Part of a small language model's weights: 20.5M parameters.
MLP neurons of a small language model. Each row is named by its layer, matrix (up: input weights; down: output weights) and neuron, and shows model dimensions 16-207. Each number is 500 + 25 x the weight over its row's rms, rounded and kept within 0 to 999. Numbers have three digits each.
After each neuron's rows, "fires in" lists the words (lower case) most often at its 100 highest values on Wikipedia text that the model never trained on.

L2.up964:528508485443534501526556500517501520488431464518495513504517501513518476500498502502528510531548505480487501483491486514517521542480520516493492482499508496532478484457518496516517481498475563538491494485521480470503503491495455485505491475500497490511467478521484476541511503523488475478508515510538513486534481506478456502460511517490531497501508510510485465486481488481496480507527492494486525499485489506487513500555521540520495522488494506478488502477507505485495483481525498513448524498528450544470478493492477469483511507492489474537500495495576498496500538492488475506
L2.down964:539504531458486507508529487495530494537481482490495515462525492504461516487545467488546482491521517509500501516504525513489473478442486495476515524520519483495486480461484495501533486490512493494472483512517520522557502490476495479549484543541504503480498502520500487499482522525519553531483500531531495486491486498467446520538481475553474512482505521518473472523520558516478514491521499528523549477461463522436512545523517442511483488517504523502522468443523480539526492480497497467517452529544476474523450499526492508554472519514480520472515465521483497523488489506507466557
fires in: "of", "at", "to", "between", "into", "on"

L3.up714:509492472464535568523505495491514512468513478528496452483540479477495486537504474476524499501508513483499479492534503514486517507511479517486492518507487463462488493490563517447502493489486526506501489514531491518508506499496455505512546480480501478529483459516496497486534506502543483501516541508518491463508515433530454489493463452519519528506506489519505525521483504505476480489521486479467524523490487507476492495468512471528489493492499515527474478512484505486501500504548502516444502493506442482433505521503532469489501476484540534500476471518541468516481481508538449479
L3.down714:490495510497506499524523490501516482457469498511459509484525522533549517498514545572482488483502475456461498479488468513504555475519493523522499530512509504568477475496500521504440470494507472477483503425540510514495550532499520518455466503486478512490508521469478471494494473506473546477495489452525533507462508535524476508494482481511483496497537513485501476486434477480543460490456517516498467522529518535543453495551508472495499491498485489506450528501550534521508535538499479522490540483540470513501518499504531498471483518520521534509505500445471513493511490515510512500
fires in: "of", "among", "all"

L3.up354:528517502490532536525494424514479524523507511546484496501469531541483497513536470494555491522503470512530490554468414481488470565511507514482483492509517530486484507477508500495490468521512503450504519493517496507542506495476482533508514511489515540510467495492469496523487498540481498507521507477502521518493472474500493480517473479524561502476517496475485500486522531477514524517529488539447543495468494489473513501503521513522473533484508498499498500515481490447542493505537501530517508513531499503494513520540492477493526504493510495520502511496517525501485484487500476502
L3.down354:485527491485494515466497533484519528487472455485497469532477509473526491464526458500472535541453522530514490474502546476510525472503477503467472494487492468490525510491489509517525521534471516540507505488481506517459501545456492509472518493463498473538504497513514470520500466531509511506482452524492490502495487503492544529500570500534526460451512496514468460532495502499473499509514509493506496544539502524441486492473507514440481471500496513534519536467474522498424475465530480501456536505547504476525505534490484512457497510490503527467517499517496474498509505519509512524
fires in: "new", "original", "former", "current", "previous", "other"

L4.up516:477488483492505533548503512453508475492498507472532506518484530505515502530490494499495534411468482479511479485479546533547528507463525469513478493528535506494511490479506527521485441537512486525477491513511464495508444469523492521527517538494517466457515486505493478467491522501453480487467525508493501491495561466484503510486507544497515513517514498470500533498507487536487540510511531476465488494558501490545497532510549523454512507512527516519497471480475550521459512549514505468448504493478550481477511483464511496502524521517515484471531500504565482487454521517507478535
L4.down516:531475505517507518535470507470536512453468510513504493517500494506526479524545528522481460527511498503529517487522440477507477529498510479493496503499547538523523498444458516524491473493518502497525466476496517518512478511482516474491505487483547526540513498493469536527456455509497507502507502503487469497503454510509519485462490516474492509546516499523455542505506499492535485482444516543484480544450484479467476494510491460484499477521554513514502496459541501484459455468557515500472493499503457516505522475458469499452508490448495507501500517555478468476521515451520513520
fires in: "however", "california", "he", "and", "vermont", "pennsylvania"

L2.up315:497532427454521507532532470507522520547487516563536456457465487481486507500468489493513486526498485459507522480525451477488514509486549508510490523477475466456503462504537474457488475455485468428428494506503458512517477473518499505509511521513502508500504492495507537468513491491497449490537523495523501513479530461547492503533477502534507472508492482487497515502494504520478511519525499509516536468512536482494513517508499517491495461478471496505498507470494474464508554488500493513515477501549517494471508500540509499518456508497501485506500465516534523469508504507566443496
L2.down315:499510468513460510507499523473507468466510497496503481535428524508480523467432508514525515555475476478521495506501522505482526477512464532484493481493505549514481511476531485505496427512529479470513465532542486480547506515475463513552512511473496499500487467501497546522465497480507465507494463506524507481493526507518478488501526516462507554461490513522516527468501521489518497476487479498497498517525470500467470468458480505518511524533504527489498468500467524523433519494561535535506515474507550524472561497487490518513496500502511472518472527455473501542471512504515517544
fires in: "azerbaijani", "became", "new", "azerbaijan", "become", "fit"

L8.up1290:569454504441538512485481486467512491473460493467517496474445489536526492489504549490502497513481486478496470504497478489506508485511556470493494517517536464467531511533504455521505519534470539494493499527470510524498517477514537515500485492495450485495496495527530490494546481497482499511525530554516500450527482494511500483472502504521496475506512489509496529484514467530453510508469516522524502517495458504538500518479515488480509513525496441520498497482470475555495502529473492510516505444511539484424469468495531547547526506504523528522497490508563498496528493499553485540
L8.down1290:492526533498467483545519508459492496533518495547437472500495496507512527509503500536518497545504509527488519521469530517480506556509437511495457473539470540503529479491510553515464477509501453551500525493494484450466513512455488515497525486488513498521483516465489531530464496511492491483521461475520522544480521506538471484487515510516519514473471517466472478557491512505486493506514495505475525513502512466477523499521506518545507503485512533515507512516498520436487495533457510507494490512509500534509479525521473526504444521488506500490501544533509463518453472499482520512
fires in: "of", "on", "along", "into"

L2.up1105:503496480496505509509499466511517521552526525460486510515518503495557473527493491465511480516524473485555498537510518510492497568492526503494475524517525470532484480453505498466450504499478527539485559528501447518488492508492478462519495497510514491498509478498500508479531530487507440475493516510530463519474513482520487489500525495517506535507455477513461545518470519493467540543500450546491509491476525500503536524519465568539473483456498512519558506522476487470463528504501491468491511502502446449463494508504486507543508538504530501509498532500476532467506503488518467482
L2.down1105:439515449493488495492487484518476514506510474504496500512532523539478497495512502474503471505463473482520470520414463512471496461499519533433500496502481504467474463519532519454476491486484452488498520506530486531531493488532502524511490543484504472503527499503522493532504486479547445492508490502542477489504521521543537455532522516513517487496516509521505493492462459498509497546471541512501483511490506523452446511482475512479505513474534510528523480469474484479505524516497464511541494482519492518470519502531512509495506541473510463500490504507484488459510479504502460497
fires in: "an", "under"

L8.up885:516482478508468497493504482505477543502506518502518453491491514511526517505529546509476513489512497501541497500452478480506527518477496512511466495552492506514541495495513477461527503558506498515504459492474522516506554456498527551514507505533470459508589501463522490536483480511470510481542499512497464478489477498487519464500525495481536469473480501463491490459472472502521479529489512539472503513535455513491476502497509492514478498522532484498496489553493539538505535507496484438496537528467513490503493497536511515495560516467526453505480519463504527513452495557491498533
L8.down885:496481529553483489534486563526481554552517536529525484532526507460476504473496480514511487485492522543526496545516528537502531520516533468489512491477494463498501555474496514501496505493532516491488446502529497464448496495458544522477445521491458505510510509522535501480519481481521545501516524480514474503492495503475440509484488463534504529479479527525512511507512503513496531505471530478446468456458503469506496504512529512528510516472488504535536480486491474510529504472450509523506486498506496465471457467504474489506508551499484514459513501551510440494470499483499480468
fires in: "in", "until", "of", "on", "from", "january"

L8.up1114:495507501495526542447522527550494528465488514483506503494522505481508486492507484444518454509534474466496468553499511465508483501475482477491474495505521494527546508531494470489502512510523493496511459501483499496508545492511477534506471501544480476517524508526562497520511525468522495522512521485494455477510494487476473517507479493473551538521515506510467545489509503499501521490527472509452510481501510527500520466496514509519479510522517463452569540498499524528507486440510492486486486475484449461484500454515461474493523520515511478522528483481553475519467536515485514452
L8.down1114:498490514484512521523532461502537489538503517468486490474543498528479505516510510525496512499507483452515494477512507509514467543457497487503525446487507512507507484498495530500470520487491487485497501494539509500460489511473452485520495438481516561480496467516483500534472531475484484498445451494486493533484526497522488454496552485525492523497510494501550511520532512490510507536504502529474516513503490492524443492494509514490496511491503513507493491553470467440490496530482486480478486512496491504504527520574436477539535448502502502470486521471471482556482506432490461472
fires in: "it", "and", "des", "y"

L4.up1475:534493521463496547504488444508450513527468449498507497441499482489477464505482533504529457489513529502506481533510454511523526480515511520498486503508562488498522478503512497519530480526501493434539469469490518498545497480500503526487489543466453507446505453500533529441480441517517485541517542486497456497498516516490465519499469485484502500498491511510501507521498499464515502477569496500487513478525517469516475560500512490484532503517484507511526473485476516547538506532533462508490486472492518503501514500532527487495491466503497469511496491492488500520524513504459493527
L4.down1475:467525480517523528487465527471474479475500534511516531518521523489498485458482523489530509486503495458542486473528489513501534496470524499495493517489505517532495465520500508535499456507536452517507493476519493502533502493533512497482543502505503521475488467497497508498446519517492496484481512482485471509501517482488446509493484488514510491493522567511475498527484519489519495480513479494500478480521507513528512506512539491463517472519489518506523511516502525536526528514489500474492455500470545525505514542542462440431491510470502457519513485493496487504511535501503515531
fires in: "this", "it", "tour", "result"

L3.up532:501446526508523522509480493506507591543501519498518470473497525491558486499502487493515512492474460488513491494503523535511504525529520528487481524551496468492551498511548483543507510507475448522476514564518449498534525538488497486511515530506487485525528506454500501513492460479517467476503522492483461475515501491467509503516516502540483522508452488534458500497463497500479528544510507474469490495505490505471479511474543534496489496486534497517495484488478500488486510549494495499553521479531533439482496473499512488506506484513539475509472503521520507499499508523550526523
L3.down532:484500474499501516521494529497492462511507538518486473523485531496501485484484445509480489531465523537530503445509491498522513516521517552516517465441502543511499500521531485489541508531509539497478503500476506539464494528458474519504516482467528504494503530498515522487487508511449516469536555471551472498478477535514504504468543523492501489492529481440484469491518465503487508451485469486470527505485482514460527471485509493510513443499472508466510491501556468535543493466496464498485512515512535549554493485475526484468509486472492502464506499495451529538514506517468532513
fires in: "he", "she", "to"

L2.up1346:487499511479546500547533503514498475518487525519522540514535489520521495532499518483499458470481465524513487507436493500495492530473511501518506518518508505491509486506502493504515538471479494539514517498499431509531495475497457511444507499490498514505539515536488476496510509505485433463470518473510476494469523501533487480546483471435534482481493535518497489498504488507551569528501446525486460486500517538460514481518506526447511490501533520501556536501492499523491535508535481514511502561477459538468484476532530498469519477473549448515531546523515534481539516542482474513
L2.down1346:492523490466456510485515520512509498489512564482501543537504514508462532483495507522490522507481499493480513515453480515493476496503446549486480500474521540517520485533501461454476484500454494579472514539513503489489506486476470502489565520493507501507517455455503519523498487468465526475552490534492515506479490490494467537487494501485490495509516464514481481483461451494531552493525481477456497530542481462509513511508509511517506472481518523547522525510495487511513487495509488468511535485486533522469509513468520522509533449503477491490510522488503521520468528490533491520
fires in: "new", "first"

L3.up1124:547523486468511484490518529488517495503487480494508541482481478539510468474506488478530526482504477497489558558483455522529494513462541478522456497502520483486501473473555503448475500530493500518465511502503469528507514485496507547524495523498480513502495486513499517542514473490489441532526542529510464512497533535508495488507520482532493474510498506496453489494483492503430514540542483531481511455553471521470459526517523516457496489459494455461524543519532515509476499524470488497497521500521503512526452488531491500509486477504566546517502506515541494522452469478526494513
L3.down1124:511504468522492475491500528481498533532507500509496530547494446495511507490469528478502470504473492472487467518474502495456523479502556500499497515478508502502521533518459483499487489509455473506507455488478487465487497549540502500456548463534530475522542495528502520453512473494486443497502540493482484462517541474521504488524507509472541492532516497550493535491449509506509485554445494549496520480506502480494529515506465485514509531482534487493511533525472525512484523549508529480519497511530503507490482493503551477523511492467491478496511493492499469497463483499527481496
fires in: "in", "to", "underwent", "s", "an", "only"

L3.up1095:515523497476477506545530475476484491488506482492508575494477555526521504449445485473515476471527497488500468518507495498496560488502533495485490496499529487480480495497476451506512474506487528459499540491501519518497551521480510481525541488454463494489497509472486491490496483480455480481555526500524458475471504531503483488474486480528510453474496491491454521515518507519517507559478486549503508507487452512518481505497510485514492472477504492525469522508490523472535543499501502498497513538499454498469470509503509481565509501495515502543502497508506496487479489498506519539
L3.down1095:519489503502510502466463522475523502489504517462472485502479485502509534492525469503470473493498495518527513532525487478479512531520518501521499481534541480523504557511525501550486444509543484473537503525504512539491488513486509509537490506470521489526486504527520486490502505549487479474530493491471484545499477487471511519457527482479490473461513514494515549486457523499520512508506499481510498480510540487462533528509533504471518494516496518488556506416503458544483524447527534476481474493545490477509536529495498464479519498478503461472480539505495481487488479531507531485
fires in: "of", "as", "history", "season", "into", "during"

L2.up1508:444525491497498490479477492460497532507524478452511484478560522509502503508471472470534513489523525490494475536502507481505528504500541446488475459490514439485456472517492507465550536510464448485493464487520534519532493470498466531533472495501467525516492516492531527450489488491525501469484529496462510487527483520495468469497482498498508499499520529526458532492489467471525510482489535509467527489477477499508512489507524532454513503510493495513526533473532521505501490532563477508518467477476480523533466462545494484506500503514547479530482482525514487483495495505505490478
L2.down1508:501453476459525453514543506492525481493550516503502550485499474517506501516491462477533489529476478507495455509522525508501502478533494492483495458506505481522553475492510493504506506536496478488509477537495498561509506486529482491502486539521538530493520494509542490514488541485484471470520510550526472489493454556475510491524520470487519478488499535513509505583501485536506480483496512472458521469478514481483498504492510533473549538512502505518478505486531495466497525562561504518470511553440470511509538487533469479491495506489526524517537480526462470504522510499479479472
fires in: "not"

L8.up833:531488517503477486547515489487505504512480511434503520489534525532507486529508500495487504530533504482540533489491494501486516510518500521516526503506495490493526494486475518534497500473454490506507488533519479467509507502485461530526536478509480491461560522487478523566475483519511477483521498479513508528535496463515510460493512510509492500492491493511480436509522510479458486545492497526512538451548493475459502485462497495492480500508546489443451517447499545491468524490458505535530517478467480472456504488519534520495502479454536528501471528490528466528546498518478494494
L8.down833:468506476530532508493520530513540481483531493515477472463521534481445522482518469535483479472473495522487467457497486458507555482460475457483480574547479501471506472511510525503489490489528460478487517497521525489494528515530527486494519491495508500511514489471491504483486476507493494484521528497457504493487532510507477508517522467504468515474528509516538493518499480516523509493532486478478481525449482509457474486509487490500532512515470521527491542537512485500506508544531517488478517499493471518513498526491508500516509494495526536568500515456481481514517515495517466491
fires in: "of", "to", "in", "from", "among"

L2.up642:554491494519523492504499505483477518500477486515485504494476514512549467493449494483505465530503508521473512481508533498546561483480502499457520467491509496496491473471536516514512496506502526499425510512423486521528489493495513494468527463489477473471471474484508519540484516477455459491498505493530525447522519466508480475480516529510492492489541484541501532529511496527500513500518530547499555506485483498481519533527522536467495547433513486532487494541530522495532517522531485487429448503495462511484447512498488493515522475487550468506454524566490486532468495487484486514
L2.down642:480438507517495540513457478519485513506527504461540478546513519501539522534475549444485509534495533524495470515542460519460496549494466510495483519471500503520528504481522477513489493527520490507492512500483470487522459516491484503468485473505517540523523509475535508517480498505522506510509453503484510490503545475502481505506468478493475474522542481505480501521488530473528483523526514484513483479503486521453488511494484501555489491430538476498532514469476553497536524488441513479527497497527504479480461514507501513518468452538475511533483509487479492519508501472497517533
fires in: "at", "from", "vacant"

L8.up253:481517521453481496502552477472490511502509501503502508522545493494502492553516515476508496541507488470468459516546503522447487460485504505503503445535517484524536474523471519551500466474452513486485470486560494498515532511503463493520528494499482506475508478488485487501479426482512506532508510498506469509470485517483446474467465506459517513543540509501517490514503463501530497478524508521532491487536525490517520460495519466536531510486554483505493546518506521531501506482522468504530490502522515505486505489489519490490553478512459490556469457471531526491481487519494487555
L8.down253:543486462487495478475504500460525518506505522494498513519509496483540473513514553460501531451441546521504512493488489483503499483482543517525552473458532503465540503509504558481457509532499511482482460509489547589518504463494478520513476509478508466508533488501562498529521517502462516469483483492513499527514466482494480532549504457558462452504517488506479511514525537460522492467467489499474497434496486484547475494447517484469491536496487503521529500492488535525511505498489523494544496500517518500494515497544482488508479500508479535543534498501479506507477479491497509487
fires in: "of", "country", "single", "time"

L2.up1215:530503495501503489525473485541509509521498530496480485489506510531485483499499458501528516497520503489529508497526473466511524510514518459485505492470525491513541501534536512502507520506521488451501560534532486504497488494503468504512495506528494505511481498473476546461518514466482466456515540503507497476538526514490490479498523472492546547506478516509523499532457520521457529518496489516477547509509502474486491510518475499501520509480500475446528502551519491445486476556491494523490482507515464514462472496515513533495482451486541482531503455544542436499531457480550496486
L2.down1215:492522531505536525468544496527464522501494512470519513531534543478512508508471502471491501477488480488510499499518487509518511486478504530469517503442498535457466498447514516490463558543461467482485543492457505509471514515472508463476486522468518529513490522453501496498531490534495482497502495506477492502481469518567489518517514475500538484559554521503491459531542517510460495489475468442476501519489518482462465502471487499486518508472472463453471451471496485475509445498505514513509507511500497513520472482504521520533511511550481522530484474479461490503490493517521510487
fires in: "in", "of", "within", "vitthal", "with"

L4.up1481:502482496470504516493498539499483498489468517501495480483510473500524471499498522526518536525480526537494447438454465491474514506520518556502495477527590483500483509525524515494513484525489481519495461526532499520507524504499499484541539465550470501497507543435514504531486516486457463471496518490552466506548485530494498493493537509481513466506488506514507525493444449484563495508493480485468551473499498495486487513544502527493467498524479503471501490575484491487444475533551469513510521455514499527515499548509477482525469508524564501526502505561471533491510495538502484512
L4.down1481:498455521488474513479502497491493494477499484509500499450499527498512543502479477456477481512505476494505499532553506500480498482514511519510508501484495517483485473532502492479506511484481471478475526490523464496511453488497515486501519459512503496496509489495470502505501480504529491527535479513480555477517468470448527470561535494524485528546481534538453476505539511515491498458515490517509545485520491497468514488452497544485483498501477502473493477490486487463482492512446483492530496528583482529536476510507453462433487514473519515489514535521529445493503463504519501494
fires in: "with", "of", "there", "e", "caesar"

L2.up267:508461513488499530503507488497487521460441446503509529528544511561517472519490524496522495502500502453472466523472504511465509499492475532490507515476531477503467489471489519531516505519514485495498485502489522519523526547495507492518500512538519500505533500533453519484511522470458531498525512514530536503462505519491454510528475527526468478506449508532493502531499491487479477520543510517451484473479441478500507493493549460515487491540498496469499501519491489482546479545524475465470458493493495509471499521519486490502546509548569488552485432486479500558527486499489500507
L2.down267:566524516523520523465480512486516463495461500520461508513491491521522496524523513482448517469477494530509500486474512481533511482498532516468501496488509516505490468512515506470523519516496483466472478451512521485495484505492514493486510494492533545503530543522479499499489550530499545502498502538507513502492525466525467493515523492529473518528503506504542513531512493459517514492469483514504530483504486471466510506446487524529469475481489483514515517484441502456526478483514507493484512481529461543511503498520494520495498545484521519516490497528513501485495494519472519506
fires in: "between", "of", "about", "both", "whether"

L3.up1178:516478512481483525482494480472496536526527514539482506505502494473490457523528507475503495529516498530577501537489500529481473493438498514510497501517494493501491453493489519485475496495486520487460518479460497509521501547508491522528528462501551480480540485493451552518460479515501489486484497478472479488482556459500507471493512517567535543501505516481500468516528480480492577550485475499501515518521514503507513491527520524508508493508509471462539533513502505475532518529513445468536477556532486490487481488509472482519530503521508459513477507519508508518530507512458488512
L3.down1178:507513506502511504476489509472510501519494506495473512512489507476519515480492498515448499519476462513492463481506508488502493497571517525475538486486515486504495522507493475553551519488463492525474439527506521487478471522435492459507531533478494483494498505507524473460477525518500524515521477511519476501544481485493477518450499499481450503528517505520514503471465491529520507510530536483501532509535494451513503532463432535511484498521573497482486512525523530519514451499525514469513483502480497501499485505521519547521462515517506491480496482491519509495525484474516548542
fires in: "united", "one", "this", "these"

L2.up1080:508493480484553516546501478451465476535521513507515474532487489501494489551527507465517498510484448488468444525453456504496510487475546479474510528471516511495535492498490442476510471528493511462482502508556497477506495447510513480469508520514490481517503501539486457509479466517522409537506531471508480487526503495541469489522485473487541531517498518505536493524504483492529535549521492552492512492511526511510519515526526500479482511529499482541546537548508475472526521510491482539500528507499459443473451494511574495502471514503486510506506489500511511480532543524501487496
L2.down1080:537507519515515468476498530479484478446492494483511471513471523529495524477497495491507485537466464494495566492538491500514521527536519503486507524520512507477500492483562509476509452534516498483488522482514466514513483502497501470517527515487524512441491471501486515510488510514496423484529492497475545485531467520476499477488523522492484492512478535469511474513498465474467489512482502513525493487465504510449505524479478445533478499523511520516547467515556528464527532459533541485465483508470531504487470533493472479485496537510531502475523533507505519489486534476531532502
fires in: "new", "later", "well"

L2.up437:548485492504512593524507507480516507537500544503535464503441455473478513498510475465517525513472513470511445505520541514524514513471539466513521520534543492494490491501494530499505501485434504468488503517493456502508498524495492521504489502470521515490522523537507504480526525478495521507515478494481508552506485464456514464497494507530529487474498496478489493520458534540489470523524487484515473490525516458508502498506512504522472478525500485517523495551515525501537477503473520548428490474473460517461458493473486478488531478487514539490536497501493501532452497510527460498
L2.down437:491492522464499501532504475484535474512511531489513485548499481498514529510519509510495490550479461505513492491546516473477500520523487552484504485520502474498460517468484512513539507518497530498470474476534506499486526492490515507564471495499464484518500530513470470478553474482494514514513507506504526483532497527493498491482464461485492505485453490473518470539482504517505536516474516455517477526493513487489470482542477499550548485515513519525482561535478520520506495494501486552511514501451475480521554545478506488501491528469541548572540461473476518510524483473521505502
fires in: "on", "out", "according", "one", "same"

L8.up362:487447453480479473477501462474478495481470502511516496507492527508503491490498524449520497514522517477509480478512533525503521474488506505479518437489518485532508498510502494452469504525512505488514540489505529478524478512477483545526492494502479536460471500530501531549503496540525493538503542517507489487475498511521509487498527500477541505511498488524473465469511492507513526474466522539500512471508506523476525503494517528516501500497497515497505487471528483491510508513519494501529530455549537432481498472520482494471467470439527541565539487499576476519516503541501501504
L8.down362:506486500450486513482489551480509507488503498481517486519493461544499526498465496519472485532495502458485529477477479526465521525539481472526518527512525497517524511481490510529543534498557497434509520499530483486485501462502483457485509478550523458497506491516482508501482468474510545470490468500533484507517485527494494512470496530511522521544502479514490542502474483472492528474520435493530514472438490483482514494512451508521506481455457501525484496534504529493526511530473482485490493511563496504528519477504502487492469466492488535506478479498472523498504506507458504520
fires in: "of", "in", "was"

L3.up647:514523498511524528468523505492500489528519467505494500475447543516513487489451490502516443524521510493491443537513512489473531492524521488504506511582536442504521467486496458487501536499463513481476486516511509525533476528502473504507507504460477497499551475459522528495458447514498494508466500481494506503513514479508485496522500542493493508501496497480461506501516479485473491528515523483496536487491485502491519525528527530514465507473490465516537472486480533514517507528484483495504519478512535489453450499582466478490490519489530507531456477510537530469510548522454503460
L3.down647:494561472522490465482513553510489469493507496512506495486523483467533515477538522497502506509530567502524537469520518454478554488469481475499491491488515504545530507494516490508518496482526537521519480476492501508507469503510457481536452479505515508506465497504474511496513498494515497500498505476480503487509539501482501454495498477500488538496486482520500488511499486493477484512530501515496502526540518504552522499481516527494488488515460502556543520485523513485526486497550465472507503484541478562538489500483442538461493507497474467481519504524521501510512532528483525532
fires in: "to", "him", "not", "also"

L8.up243:496499466469509522469544494517493511487509457482549494517529512498521493540498456460492527537472502512559489534531450519569488474479542462525429480498498496513508485460485457469514527480501505496504547487483497521514498519494510538504520536493513485517510519527508521500523473529542503496532531519498515439524521473521507480474473496510520504525502541480469478473526465495479481507490519506473508474507463464478483511456526474507546509481480451545484531486491508467460457464460491473541522520497481455507463528506468482504526540488527503567512451486539478473527496537487521465
L8.down243:491478472471489485517530452512525508548528484497496524550539523553485537496544469492494475539486505454507497487470523538463517541553524445478526477473490519459517525547504514561489500509483477515539532522483489525483484500476488475511497494510469495515519540526467510516527472492489535505512539532534518448500494428518489484503497489530533480478517464542529518502493505456483516497462479484495495482542487475528583493521489484483490526490520525511471443496474485459445490494534513453496485511503543493510497497481489482489506508431517467495494540497515520524515451500519474475
fires in: "he", "to", "and", "his", "most"

L2.up1132:495477504500498527519499531483472540540474452529502536509526498553515500548483506464571443504441490477539470529505489479524510485464550483524502495507466486503441469446507512537540581516510512481454447511524457516530476491476463535496506528475511520499514484534513522503471510497490495490525519486464498528508519544511477494520430482498541492488492519503502506514506508468509490524519495526488512470460534494484513506490500492530511485501509462509501492453500516528520524543464500484513476550505497490494508517507515462510479465515514543508460441521492542465478533493484512475
L2.down1132:514544465488504468469496502501506482484495530526495441518470488485511530432474513509498460500503503472484439484522501488481484520422467542514471488552488503510499522508556495462498486491508470526559515484503481475484509477501489440524491529519497534527456511501504497451479490512502535442495474509479555489489488482528443497514536532530483496521503489495536510521507480509524502541506531508520490488467496512531487492472500457507475476570462489514535521476485508495469502513524488446473531485523470534502514476496485483516522502471509524530500497503476488492483516535503494499
fires in: "not", "to", "only", "never", "ever", "in"

L2.up1067:465481509485536505509517499532513555482474503523511494497459531545524497474512520453522500494502478511503465503479474520478524557489493515496480475556488489488507494488505494491502539520484522512484513497511440525538521487492477525548518575525524487534487469525507460528492531492455476516469521502512456490528490449505537518532497498502529487506515514534486442496521519526519517523488512515470505500511465500501582542503481482493478501466511508484508485498490520502491512489517497504509444565527475538435499536542517462542468474459570474455519523517510460487473515524488501495
L2.down1067:511505496505509514515489504506529529507509508542497525493498521436479432443460510494484489538496525438512520488505495456522504484493507471509512488509528500468525528522492470551504445527508498494455504476504514485485473534487518471536490530499489514517466509511501469506533506495525488468523530519513535510521501543518503472506510492502468508511562489509498515473525500498528500518454472504502477496519509491445488525484508465481464509524567458543496482451513521510515528482518522466536464486482514527512532461518494539524509516506448483466525452491494507488524539473523470502
fires in: "most", "highest", "largest", "best", "high", "close"

L8.up1388:517473499470493509549549474514518502511528501506503496467494531503500498508507495488553485541506492515482511548517500515466517490471478495461512500510536506481524457480484493515480512539454470461509521463487515516496466509503483485477498522503522535492512467521461533509523502497467518510510491522444509497462539475491463518492491538512518504467560496499474497501524539484515555551544555487489501492531516468497502561509507523506504512482494442484504483535497502480554476502500520526475460499502548498517475525515491445517539502482477532458486467528471508519493489509490475502
L8.down1388:485482518495479501524506444510473483507487533530485464481430510461449477502520498501539522556499505494520496507484494544535520521514476502462510476525483535445482501511491475499458486513473476518504517497528479464536495518476523525550483465521464493494496522493468539524494468521494491528537495498519526503532527480481515497452468461524533527493518433519510466485542470491476476457500517487519545484541503512470553491513535562503445459468490487476514498516497495500466476557524500495563492524513460503496481500462515493511494517495527532516545472499539516501535463499471498503
fires in: "one", "that", "another", "this", "same"

L8.up868:482476526483508511541539460547503536480468510522543474454477547548508475478507508507520506479496473520485468500492512533462501478448510521464494493529552471472499487500466510521513533491502475502468518522500456503503491484492457530494518513470543459479458486461506513463489465511510511500489494516491481502489457442509505496503481512497514512507494496473457495509527529472539560519478457495508498491485537479483482508461543510546496465500515519506492490520461514531521495495526501497501500493500506505507468525517470456465551484454487549498533526492505522442525479518500506506
L8.down868:482497542490477521486564488513502531524490518511518488463515516438456505515457532492472500543485498490500515508482534485515552489517562465484458500514514496454470482531497493477468546505457482517497538503488464468492465501477518485488517524521481487510515523519545482490510527458480489518530509495506479453509484519467492480515496487453534498439495539476470476549483514490503514551478534480455509532507492504516494490519514542510485493534516512476485498484485492478487467498485518531449525452534460512567517557511509506535492500496491519479518532512493489535469547513553480517
fires in: "a", "first", "second"

L3.up734:492524485510535505538523451521453570488470504510540474485469524508488526525506478534526532514491464491516474504492506511547497531510484479499480467522530479514504493474502500499487511515497518482515468518442530522506503493502475492488477559462504511462529514546490503499489530487529520538495512462475469543531488502503484497531474471482469503487500499458473531497493517475476533496526549505475498472513498483484541499458515451483540483518521489529528537459489508551543476484505506453508468560481498487498531477527486479496539528513533480470499558444489529544520546502490490475
L3.down734:483527530508489522474518494490529532478521462479505486487480484490545505485521504515503475530517507516466530479465454479506487509550546513445504489499486473514506488491518514491496456485483497494511513487527510505489505488495497475516487476527515534474523498530513497460525460518473495463531555502518513492540485534478492476513510459510498503448516498517515514493531496525499496553476497528570491471489543519476517505508501542497483546499496492492503472537471483493465477496462485524511496448527477509522498508497499508527520500454505461499528488510511495488503479465493512550
fires in: "and"